From a checkpoint of a small transformer trained on Wikipedia: 25 layers, LayerNorm before each block.
MLP neurons of a small language model. Each row is named by its layer, matrix (up: input weights; down: output weights) and neuron, and shows model dimensions 128-255. Each number is 128 + 32 x the weight over its row's rms, rounded and kept within 0 to 255.
After each neuron's rows, "fires on" lists the tokens most often at its 100 highest values on Wikipedia text that the model never trained on; "fires before" lists the tokens most often just after its 100 highest values on Wikipedia text that the model never trained on.

L8.up268 [ 93 112 151  98 125 118 109 121  73 134 174  90 122  94  72 125 125 137  99 158 109 177 118 174 164 167 119 112  75 100 150  90  88 136  93 113 131 142 184  59 141 163 160 122 105 147 158 147  73 168 168 162 141 149 122 142 111 128 132 199 130  99 110 136 142 157 154 112 105 139 137 140 112 100 180 104 208 138 148 124 146  83 237 156  97 139 112 133 185 122 153 163 107 114 121 165 185 137 128  89 115 181 123 152  85 163 134 123 126 121 175 116  61 137  70  57 140  57 102  63  35  84 131 109 168  88 137 134]
L8.down268 [198 131  83 130 135  78  62 161 127 102  92 104 129  44 150  56 151 119 125  91 102  85 181 111  86  46 128 155 141 142  99 114 135 178 104 120 100 149 138 107 144 123 135 112 113 139 178 104 161 158  92  70 115 146 113 111 127 123 186 149 129 169 163 149 144  76 113 102 142  92 110 195  89 183  74 177 171 146 186 126 239 190 103 140 116 136 120 126  87 119 126 118 130  96 134 113 129  90 168 188 168  89 151 137  94 103 124  91 106 116 112 109 193 142 105 116 113 131 109 161 199 161 140 136 129 110 129 126]
fires on: ".", "?"
fires before: "5", "0", "2", "7", "4", "9"

L21.up263 [175 138 100 140 178 169 166 116  90 173 153 143 165 151 101 133 151 128  95 161  92 140  78 179 163 109  73 134 171 113  47  86 149 111 136 171 139 128  97  58 132 126 160  79 116 115  98  76 167  75 114 117 130 120 101 133  92 125 144 120 176 153 127 143 130 159 149 119 104 154  95 103 149  80 127 169  87 135 128 133 146  98 112 132  91 118 135 121  99 112 106 154 133  56 100 136  86 137 109 122 145 137  84 104 168 178 125 109 129 188 143 166 126 117 158  74 102  86 147 159 107 113 139 110 124 156 140 138]
L21.down263 [107 130 106 131 139 159  73 121  78 135  98 101 109 171 134 171 138 113  87 110 147  78 100 162 124  99 137 119 201 130 103 133  74 143 129 107 129 126 100 121 185 143 160 105 108 115  87 155 111 123 146 149 114 129  79 117 172 183 116 137 170 109 132 155 181  92 167 186 139 110 152 203 131 102  51 246 123 136 121 126 129 110 131 188 136 141  85 101 140 102 139 134 134  94 155 142 106 131 112 141 163 132 178 105 121 150 110  50 179  78 107 104 114 143 128 143  90 172 123 146  88 128 130 134 185 134 135 144]
fires on: "ed", "ated", "ased", "hed", "ld"
fires before: " in", " on", " at"

L15.up294 [110 172 130 101 113 109  90 125 132 129 159 109 114  94 162 106 187 131 151 140 187 154 175 129  83 115 127 150 196 104 125 116 144 122  88 121 100 156 153 121 134  63 137 113 168 110 155 114 155 146  85 132  93 130  91 175 120 162 109 146 143 202 175 121  90 160 103  44 116 126 136 116  92 138 210 102 176 143 144 160 125 146 106 167 129 112 158 154 135 104 116 159 100  74 118 185 165 106 111  91 180 127 127 178  62 130 111 124 115  98 125 144 108 162 103  84 181 135 131 101 134 191  98 110 131 139 134 114]
L15.down294 [118 147 165 140 130  95 109 136 129 137  64 139 165 108 127 145 101  90 167 133 172 101  94  97 216 167 112  53  83 169 123 247 122  88 120 110 177 118 112 134 141  69  89 155 192 110 155 116 100 112 148 170 140  89 148 102 134 119 147  63 122 130  78 111 129  92 145 179 145 155 111 119 155 139 105 153 125 143 167 126 118 142 137 115 103 153 117 128 130  75 110  84 102 166 147  95 184 107 139  79 154 169 123 105 143 128 173 136 155 180 162  95 168  78 105  84 106 131 163 137 128 123 146  72 147 110 138 176]
fires on: "\n\n", "\n", "m", "ed"
fires before: "-", "=", "C"

L11.up1022 [117  85 121 103 129 109 197 164 122 145 183 140 108 144  97  90 121  97 138 100 105 120  94 127  99 124 113 113 108 152 112 105 133 173 123 120 186 163 156 117 194 135  84 153  94 111  62 119 131 153 145 168 128 161 145 164 161 187 181 171 139 140 102 147 147 121 132 142  49 115  89 131 154 105  96 230 111 101 136 169 118 146 185 125  93 144 126 152 135 123 138 152  57 124  79 187 132  76 119 174 171  98  90 127 133  90 183 202 105 159 138  95  57  82  74 131 153  46  99 166 135 109 147 121 164  43 142  87]
L11.down1022 [187 151 147 155 104 137  72 158  73 143  87  87 103  67 204 177  99 146 110 108 108 161 136 126 125 131 174  95 133  73 115 173 125 139 147  95 110 117 166  81  92 131 172 158 118 149 117 174  99 119 108 106 188 129 126 102 132  84  98 118  74 115 127 100 105  96 178  89 131 157 147 121 168 139 137  87 134 139  78  90 138  64 110 113 108  82 149  93 108 122  97  97 186 144 158  96 140 108 145 121 129 176 118 165  30  86 143 109 127  88 106 117 155 179 141 237 119 193 163  75 121 162  74 113 112 144 119 106]
fires on: "t", "iv", "ak", "gan"
fires before: "ed", "urn", "es", "end", "ir", "re"

L21.up735 [112 100 185 121 121 126 182 130 117 156 136 192 108 146 133 101 167 117 126 148 165 140 147 158 111 102  44 171 142  62 153 125 144 125 107 158 105 159 148 170 161 167  78 116  95 118  85 134 129  82 131 191 118 151 161 171 117  93 146 158 163  95  60  98 103 118 184 169 114 157 163 125 128 123  88  87 166 106 126 111 190 145 230 135 133 182 153 123 173  91 108 146  94 126 117 171 178 145 135 121  86 113 122  68 107  61 168 109  87 112 111 140  91 117 154  76 118 107 105 117 152 100 136 113 148 106 226 132]
L21.down735 [103  77 120 114 110 104 139  99 151 123 166 159 166  96 140 154 136  88 100 115 146 170 146 134  86 115 161 115 132  97 139  48 162 195 101 155 164 101 169 133 138 135  91 108 106 104 143 152 104 126  97 103 154 175  93 164 158  97 108 127 126 102 120 136 103 102 120 174 120 143  61 183  73  98 134 160  87 103 163 109 150 200 116 113 110 149 178  86 121  85 113 143 163 101 160 121  38 117 164 148 141  54 154 148 147 147 102 117  69 120 130 157 123 102  98  95  99 127 133 133 162  80 146 153 178  80 139 145]
fires on: "id", "r", "ar", "et", "end", "e"
fires before: "ent", "ed", "at", "ation", "ated", "ition"

L21.up16 [176 113  83 103 117  96  99 105 139 183  89 161 113  87 110 123 125  48 196 161 134 171 109 112 101 120 102  95  63 135 175 111 154 149 106  70 159 167 103 107 144 189 129 101  84 149  96 130 174 122 108  84 169 106 172 112 164 101 148 157 128  80 107 149 118  79 174 157  76 187 125  95 127 127 137 118  93 151 105 112 159 137 109 125 160 214 115 106 114 154 137 116 118 115 148 155 117  70 122 138 223 123  79 121 170 105 100 192 106 115 133 113  84 147  60 116 154  85 134  89  63 168  88 112 106 161 115 128]
L21.down16 [166 120 138 156 137 157 114 109 135 150 177 136 147 137 106 108 101 140 168 114 112 124 128 178  78 137 136 122 144 203 142 117 106 131 104  81 127  88 104 102 127 171 143  87 144 130 127 164  86 106 139 145 128 105 179  88 140  91 136 102 107 216 193 141 131 112 108 142 142  98  75 153 206  60 141 155 159 155 148 199  70 190 156 169  50 114 123 123 159 130  83 111  81 169 117 142 128  93 208 128 147  85  69 179 218  86 111  98 147  97  97  56  96 134 136 111 132 136 177 100 109 115 179 121  91 106 102 113]
fires on: "ec", " rec", "ou", "m"
fires before: "ond", "ur", "ord", "re", "hn", "p"

L8.up670 [ 91  79  82 172 129 127 141 103 136 141 144 133  85 147 161 166 156 137 123  97 200 133  88  76 127 118  97 173  87 138  66 142  43  98 129  73  82 109 125 103 100 122  72 133 170 136  89 136 163 141  84 132  96 150 101 159 127 160 148 137 103 114 197 123 124 133  90  97 132 111 188 138 174 129 183 163  61 173 145  48 138 108 169 121 122 145 127 160 194 143 109 117 118 160 114 120 102 160 107 110 100  83 109 144 130  80 163  64 115 186 126  89 142 142 125 152 107  74 158 144 105 130 149  64 133  83 128  64]
L8.down670 [184 143 120  92 154 151 121 123 193 207  79 130 187 112  78  81 119 176 119 177 103 150 173 150 136 126 125 193  61 120 169  94 147 102  79 152 121 181  67 166 108 126 194 160  54  67 129 178 112 106 144 115  95 177 120 123 123 120  85 100 101 157 110 138 123 119 117  90  89 109 110  98 135 189 115  93 119 105 143 192 103 149 106 153 143  82 139 146  95 128 129 138 168  92 129  78  99 123 111 173 137 118 194 109 197 163  97 146 152  46 120 148 137 122 102 103 130 146 121 130 169 154 119 124  66 170 123 151]
fires on: "ate", "%", "ue", "ay", "ire", "on"
fires before: " |", " to", "ct", " |\n", "s", ","

L11.up256 [ 95  92 165  87 123  68 124  81 175 183 136 156 174  98 123 103 174  85 134 112 124 128  87 120 145 116 101 229 150  98 117 126 153 118 127  80  97 128 114 107 127 109  63 123  93 116  88 127 112  77 117 124 140 121 119 130 128 128 146 211 114 108 143 140 131 107 191 131 102 104 167 127 196 117 180 119 100 144 167 131 115 244 142 107  90 183 128  99 146 165 128 160 134 137 118  85 124 119 188 131  96 124 159 119  76 121 163 109 129 192 172  87 121 140 123 184 146  89 173 166  92 111 131 102 130 138 113 113]
L11.down256 [136 142  95 153 144 225 134 150  79  83 181 117  60 123 170 159 114 176 154 140 105 115 140 170 160 121  85  31 122 130 125 134 103 140 122 149 139 114 181 164 160 118 165 184 153 118 161 126 133 141 135 104 111 141  43 122 137 101 127  50 161 155 187 128 147 164 128 128 100 149 108 123  75  95  68 127 116 124 119 164 130  71 152 147 199 109 149 115 137 135 159 109 134 120 132 130 121 165 107 143 125 138  73 153 224  85 122 137 134 125  93 195 104 106 113 113 144 153  99 111 102 146 123 106 102 117 151 147]
fires on: "ec", "ie", "th", "our", "ver", "ou"
fires before: "ond", "le", "re", "ce", "age", "ur"

L21.up823 [183 116 158  94 119 165 128 122 140 137 115  98 115 118 135 154 120 129  98 165 116 141 164 168 163  73 112 166  77  98 129  98 103 106 107 126 152 128  83 125 120 113 176 100 101 132 145 113 123  79  91  73 121 117 120 118 135 154 150 148 129 145  72 122 112 166 146 110 113 248 157  90 190 161 160 138 110  68 120  96  86 146 135 154 126  72 162 115 203 133 168 185 206 118 159 176 110  65  86  77 150  75 136 171 159  96 130 164  79 127 112 107 130  71 192  97 163  65 164 126  92 118 113 132  82 142 150 134]
L21.down823 [165  78 104 157 187 115 141 127  64 124 129 149 125  99 140  90 152  98 176  38 159 159 113 200 174 139 132 154 207 103 179 140 167  85 153 133 106 127 146  56  86 100 125 104 156 104 133  95 118 179  97  98 105 141 126 121 148 143 117 103 192 118 126 158 124 141 108 216 102  97 137 162 124 110 108 134 158 159 114 201 137 127  63  70 151 110 126 127  92 191 109 123 115 159 131 118 137  85 183 175 138 126 168 102 156 148 107 111  79  86 122 143 188  84 136  92 122 119 123  87 166  94 125 121 129 143 134 101]
fires on: "o", "e", "it"
fires before: "ot", "at", "s", "il"

L8.up867 [ 97 142 161 146 163 138 128  89 114 171 171 123 163 143 126 160 102 170 120 137 140  94  60 146 128 214 104  89 114  78 101  95  25 127 143 116 104 112 119 141 146 148  75 100  78 158  96 147 101 139 110  81 116 143 149 155 121 170 163 126  83 136 142 132 150 207 115  65 116 115 140 154 151 184 103 104  53 183 164 106  87  90 139 133 139 118 139 141 184 114 134 111 120  76 134 132 151 129 117  42 116 170 171 174 171 136 109 118 112 198 124 106 114 129 119 118 199 166 131 143 140 174  82 122  94 107 178 125]
L8.down867 [180 141  97 128 133 102 122 116 159 118 118 154 100 134  94 164 139 154 154 157 156 117 157  82 122 100 153 149 124 158 108  67 169 136  59 150  80 111 137 148 137 160 145 105 150 108 117  97 179 129 143 121 110 147 120 123  87 169  90 127 133 166 166 131 165 124 179  90 120 118 107 164  39 160 138 121  95 179 158 161 122 116 128 165 122 149 175 110 196 137 136 123 165 176 188 115 117 169 164 161 126 108  58  64 197  79 175 121  96 108 209 116  76  87  50 128  89 118  97  89 122 130 132 117 140 131 131  99]
fires on: "ue", "ru", "ens", "ire", "fer"
fires before: " to", "g", "ity", "ct", "ent"

L11.up706 [ 84 168 103 129  84 102 161 119 120 127 189 181 178 122 125  46 137 145  69 157 162 152  35 128 114 101 129 125  68  99 156 137 128 183 172 120 139 128  92 147 118 137 120 146 159 113 115 156 149 112 125 139 110 156 150 160  99 172 179 141 118 236  92 134 145  81 128  91 124  98 120  88 154 105 118 160  89 137 154 163 146 203 108 181 155 170 146 123 119 129 148 168 144  94 128 197 129 132 106 166 167 161 110 176 133 127 100 187 103 180 131 102 101 123 122 114 135 141 127 162  86 144 148 158 143  89 162 153]
L11.down706 [130 104 145  77 157 136  68 167 180 204  89  99  89 110 156 159 132 117 126  55 137 135 140 104 127 121 106 130 171 106 139 124 192 138 173 141  99 122 152 126  68  78 175 121 112  91 115 114 124  81 123  82 159 117 144  83 184 119  84 203 151 128 175 129  77 115  79  75 130 216 101 154 139 152 141 126 127 145  96 100 116  91 152  84 158 138 180 148 190 115 195 120 128 147 155 113 147 105 109 178 135  72 168  95  90  95 125  59  98 103 144 117 137 144 123 162 116 113 126 103 156 108  86  69 117 124 119  80]
fires on: "ap", "l", "th", "ir", "h", "end"
fires before: "an", "le", "m", "port", "ment"

L12.up326 [108 121 123  59 140 104 132 186 166 140 203 120 140 156 116 131 143 140 101  86 129  72 154 119  82  91 114 180 141 172  66  96 125 203 104 135 113 168 105  95 178  96 139 130 107 140 181  92 144 105 145  74 133 162  25 112 162 158 177 171 168 118 103 136  66 132 116 116 147  97 108 117 167 121 138 139 166  49 143 120 137 138 156  71 110 144 133  71 128 167 184 154 164 132  84  86 106  96 115 105 111 128 117 118 120 149 159 223 114 144 117 163 129 142 149 161 161 111 164  94  13 182 132 119 147 141 103 135]
L12.down326 [154 141 156 146 127 136 129 129 129 124  97 134  71 133 116 139 147 121 100 142 130 207  72 108 140 129 146  77 129  76 178 112 182 126 114 172 157 114 142  93 127 114  94  91 160  92  60 177 133  68 106  90 103 126 167 144 130 113 108 123 108 179 145 128 197 117 168 138 103 148 166  92 135 161 139 102 107 138 112 100 136 104 102 195 109 161  98 164 116 116  89  91 110 203 178 204 149 173 117 160 214 145 115 114 109 137 105 134 104 114 152  76 104 115 163 103 123 123 116  86 175  69 144 126  63 121 144 154]
fires on: "o", "i", "one", "ro"
fires before: "ot", "um", "y", "am"

L12.up101 [ 75 146 188  87  97 131 135 138 161 163 160 121  91 124 133 164 189 103 118 156 135 130  45 125 107  69 136  77 179 157 136 138 154 164 154 165 127 100 162 147 142  85 165 126  57  91 107 153 139 103  77 167 183 157 145 153 111 142 147 203 152 119  87 133 150 125 137 130  90 137 108 126 147 145 157  84  87 150 180 104 153 153 142 115 132 105 132 122 102 106  85 118 127 151  79 176 147 148 105 150 144  93  80 125  64 117  65 163 120 168 132 113 123 129 136  84 177 180 145 165 154 149 142  90 112 112 140 126]
L12.down101 [157  89 143 153 177 138 138 139  92 124 105 165 126 173 111 105  45 149 101 145 151 137 143 175 123 163 110 167 106 105 104 160  53  67 112  91 183 153 130 117 135 189 115 166 189 128 125 118 201 142 138 156  98  95 139 130 139  99  85 153 110 174 162 129 160 126 119 110 195 207 135  88  78 125 167 128 200 121  91 116 133  69 118 100 102 144 105 135 154 138 149  97 167 161 147 159 132 115 146 107  92 145  96 173 143 125 139 102 112 111  91 135 138 138  65 212  83  98 135 131 134 175  90 127 162 122 154  98]
fires on: "t", "g", "is", "c"
fires before: "il", "l", "he", "ain", "r", "land"

L15.up49 [112 128  95 120 119 129 121 103 145 114 158 152 123 184 101 116 114 104 151 167 127 118 119  96 133 116 159 137  94  70  91 111 102 107 126 168 191 145  99 158  51  95 149  62 138 106  72 115 172 119 121 140 113 184 146 170  80 144 123 153 107 179  86 142 122 172 112 184  71 156 138  96 166 125 108 156 105 126 133 123  99 187 126 142 138 113  91 150 120 127 127 166  97  94 132 122 173  90 160  69  86 126 152 202 134 139 145 150  86 146 149 116 151 101 110  82  88  80  99 116 110 140 147 131 138 106 122 119]
L15.down49 [140 165  67  79 151 129 175 144 172 153 159 108 161 120 120 108 154 124 122 135 153 117  73  81  76 159  70 133 150 151 130 141 137  66 155 126 163 135 104 151 207 141 127 124 225 113 146 136 123  83 158 104 133 163 114 129 160  81 124 135  89  75  76 153 151 164 105 125  70 123 117 166 174 127 181 105  86 177 146 116 129 168 181  99 101 232  91 180 154 108 111 170 118 104 133 142 126  81 169 121  87 125  84 166  92 155 136  93 160 112 113 131 105  92 106 121 152  90 138 133  76  95 158 121 110 130 166 134]
fires on: "ch", "r", "8", "7", "h", "4"
fires before: " as", "ough", "%"

L21.up792 [124 122  97 116 184 121  96 182 178 111 164  87 136 108  82 114 139  71  55 182  75 147  77 219  80 162 160 123 150  87 108 120 130 101 113  97 154 113 142 118 153 125 151  84 115 202 127 148 102 139 146 133 166  93 141 176  67 143  87 170  97 145 115 154  80 168 147 192  77 124 177 147 200 103 174 113 107 115 118 128 155 136  77 146 174 165 107 106 152 178 108 162  71 119 104  99 132  85 126 111 212 108 102 187 118 111 138 142  83 130  89 124 142 121  82 127 125 138  93 145 108 142 153  69 202 202 174 147]
L21.down792 [136 128 140 106 102 146 144  89  96 142 143 124 125  82 133 147 156 115 146 121 103  88 152 127 161 113 111 125 187 176 127  95  59 119 144 159 160 143 155  92  79 157  94 113 144  93 100  92 120 133 162 101  66 112 142 110 145 135 129 116 115  92 171  97 180 124 105 105 165 107 147 116 162 143  86  90  84 155 121 123 105 186 138 114 159 112  92 170  95 111 119 141 181 129 122 121 160  85 123 155  41  94 198 136 131 178 158 143 201 142  51 196 105 151  88 133 119 106 167 202 123 150 148 116  16  88  73  95]
fires on: "t", "ch", "r", "th", " r"
fires before: "il", "urn", " as"

L18.up184 [168 171 142 101 114 129 116 148 138 151 164 162 148 112 116 120 124  70 107 151 128 162  93 123 130 141 150  57 153  90 135 118  94 146  76 132 130 120 150 138 165 117 137 152  91 166  98 121  98 179 113  83 117 122  98 152 134  74  99 126  92 151  93 144  82 105 128  48 108 164 127 152 159  75 136 119 135 116 156 165 171 130 149 185  87 153 136 140  71 122 142 106  94 103 146 105 170  84 140 190 122  86 126 137 136 131 172 131  75 148 173 157 112 114 108  49 147  83 121 225 127 117 169  94 143 134 118 180]
L18.down184 [113 190 144  95  90 113 150 112  76 143 149 111 163 143 154  84 147 115 134  97 128 136 207 109 148 160 131 109 160 134  98 125 141  79  96 102 136 128 156 172 137 104  90 174 113 153 157 180 106 124 141  91 118 156  94 124 153 170  85 146  59 126 105 134 144 156  82 189 160 152 125  57  50 126 149 183 110 165 149 146 123 116  90 125 150  89 120  59 137 105  81 145 166 152 115 137 142 100 124 146 110 130  82 136 166  83 133 103  53 126 129  72 132 103 138 171 151 166 119 117 122 129  91 141 161  48 120 133]
fires on: "ed", " ", "h", "able"
fires before: " to", " as", "ot", " in", " on", "23"

L8.up5 [134 119 124 122  66 134 148 164 105 142 118 103  86 179 125  90 116 138 121 116 164 112 157 178 133 138  49  76 146 197 128  46 139 185 107 120 107 135 109 105 149 134 163 157  95 120 105 136 148 124 124 138 144 113 157 119 122 102 189 159 152 176  99 123 136 167 154 136  82 195 131 107 179 114 149 153 126 122 114 148 145 197 156 132  52 104 173 106 198 118 126 169 121  87  89 170 124 124  86 103  97 145 106 106 114 112 129 122 131 146 160  97 107  97 117  69 162 128 105 145 168 133 107 106 101 126 129 154]
L8.down5 [144 165 140 161 129  70 140  60 168 177  96 157 190  90 118 124 153 179 146 137 143 148 112 109  85 147 132  87 174 115  76  51 115 149 131 125 149 164 160 165 119  63 132 162 155 151 115 152  95  97 148  68  79 116 149 136 129 156 136 138  99 153 153 164 128 187 140 117 181 121 122 158 140 134  95 110  97 162 134 169 104 138  63 102 180 104 131  43  70 123 153 151  78 155 173 191 161 141 150 157 121 122 119 152 113 166 129 126  44 104 151 136 143 165 186 126 169 131 147 135  69 124 153 107 157 172 112 159]
fires on: " |"
fires before: " "

L19.up463 [145 163 167  58 166 109 112 174 122 120 101 116  97 128 134 112 125 150 165 134 182 139 141 115 129 142  96 109 131 143  98 120 146 141 124 139 147 129 109 175 156  95 101  22 121  65 101 105 155  70  88 126 141 200  90 112 150 115  90 123 151 125  96 120 173  91 185 154 114 134 135 117 142 122 116 122 145 118 158 179  55 128 158 172  95 159 150 121 204  31 150 102  92 133 142 122 182 135 116 137  69 150  84 141 129 153 158 110 151 166 128 130 127 112 122 108  97  74  92 184 115 119 201 112 229 161 121 114]
L19.down463 [175 112 105 157  46 121 139  96  90 154 164 122 161 136  73 140 171 111  94 123 115 121  61 159 145 148 112 131 127 158 142 211  97 107  92  94 139  91 138  82  90 102 169 193 154 190  73 145 111 150 117 161 128 140 152  68  90 127 196 158 143 144 184  85  73 166 121 122 184 148 124 164 125 170 150 140 117 233 143 186 116 158  87  86  96 115  95  95 120 167  80 189  80 152 113 144 150 157 129  93 176  86 150 206  86 119  75 131  99  97 113  97 138  89 114 123 134 194  68 106  89 135 150  99  51  96 113 148]
fires on: "ober", "ly", "ember", "il"
fires before: " ", ",", "it"

L11.up638 [141 105  88  95 161 143 110 151 162 137 200  81 115 146 133 134 114  95 138 150 154 125 107 129 177  87 156  56 120 185  90 127 127 107 118 118  91 136 138 151 129 142  95 126 168 144 151  95 147 124  63 115 126 181 100 131  71 129 102 202 110 113  99 130 155  98  90  92 155 164 105 130 115 166 100 167 113 139 158 136 192 173 138 149 201  82  98  88 153 123 154 138 104 121 100 135 112 168  68 147 154 104 140 122 151 184 157 128 138 152 140 139 154 135 114  92  98  63 109 188 119 210 133 152  99 156 127  81]
L11.down638 [197 100 123 111  33 127 140 143  92 137  93 158 164 119 130 179 143 127 203  98 118 107 135 125 110 144  98 183 136 104 144 134  93 128 184 105 132 149 148  85 153 159  96 122 130  65 125 121  72 161 168 122 142  92 125 126 176  87 188 123 153 138 159 138 128 131  92 128 157 116 179  92 153 134 148 137  73 108 156 138 112 127 100 104  65 215 144 146  96 108 109 102  98 119 131  91 151 104 130 166 137 121 124  53 157 132  87 125 134  78 103 105  98 121 114 117 157 146 109 141 132  68 125  53 132 117 149  89]
fires on: "am", "e", "l", "own", "el", "av"
fires before: "il", "at", "or", "d", "el"

L8.up821 [104 111  86 128 136 166 143 134 129 144 141  91 154 123  83 150 123  82 182 136 129 178 155 104 116  75 104 126 152 126  94  44  78 127 156 125 148 144 115  84 134  93 147 173  64 101  80 116 142  79 135 153 145 141 141 151 111 127  78 145 133 121  69 117 157 164 130 130 151 151 157  85 160 121 190 164 117 128 158 141 188 115 160 109 151 141 134 122 122 143 136 180 119 133 151 152 140 115 115 139 151 158 122 165 176 139 145  90 120 164 155 102 108 104 182 102 183 108 117 117 123 213  71 103 142 136 135 154]
L8.down821 [ 82 172 176  89 129 153  79  91 155 143 119 153 180 113 118 101  81  95 148 151 132 130  92 144 104 109 154 102 148 138 106  54  82  67 143 103  80 125  80 131 177 129 140  84 158 132  87 111 114 150 111  78 117 131  76 103  65 168 202 130 118 210 125 111  95 184 147  90  81 144 173 113 192 146 156 103 163 142 107 125  88 115 129 161 119 147 186 110 170 153 135 153 147 102 174 178  94 130 131 113  87 173 141 169 144  94  90 158  91  95 120 140 120 132 114 107 102 163 149  90 138  96 184  94 138 198 149 246]
fires on: ")", "/", "1"
fires before: " |", "s", "\n\n"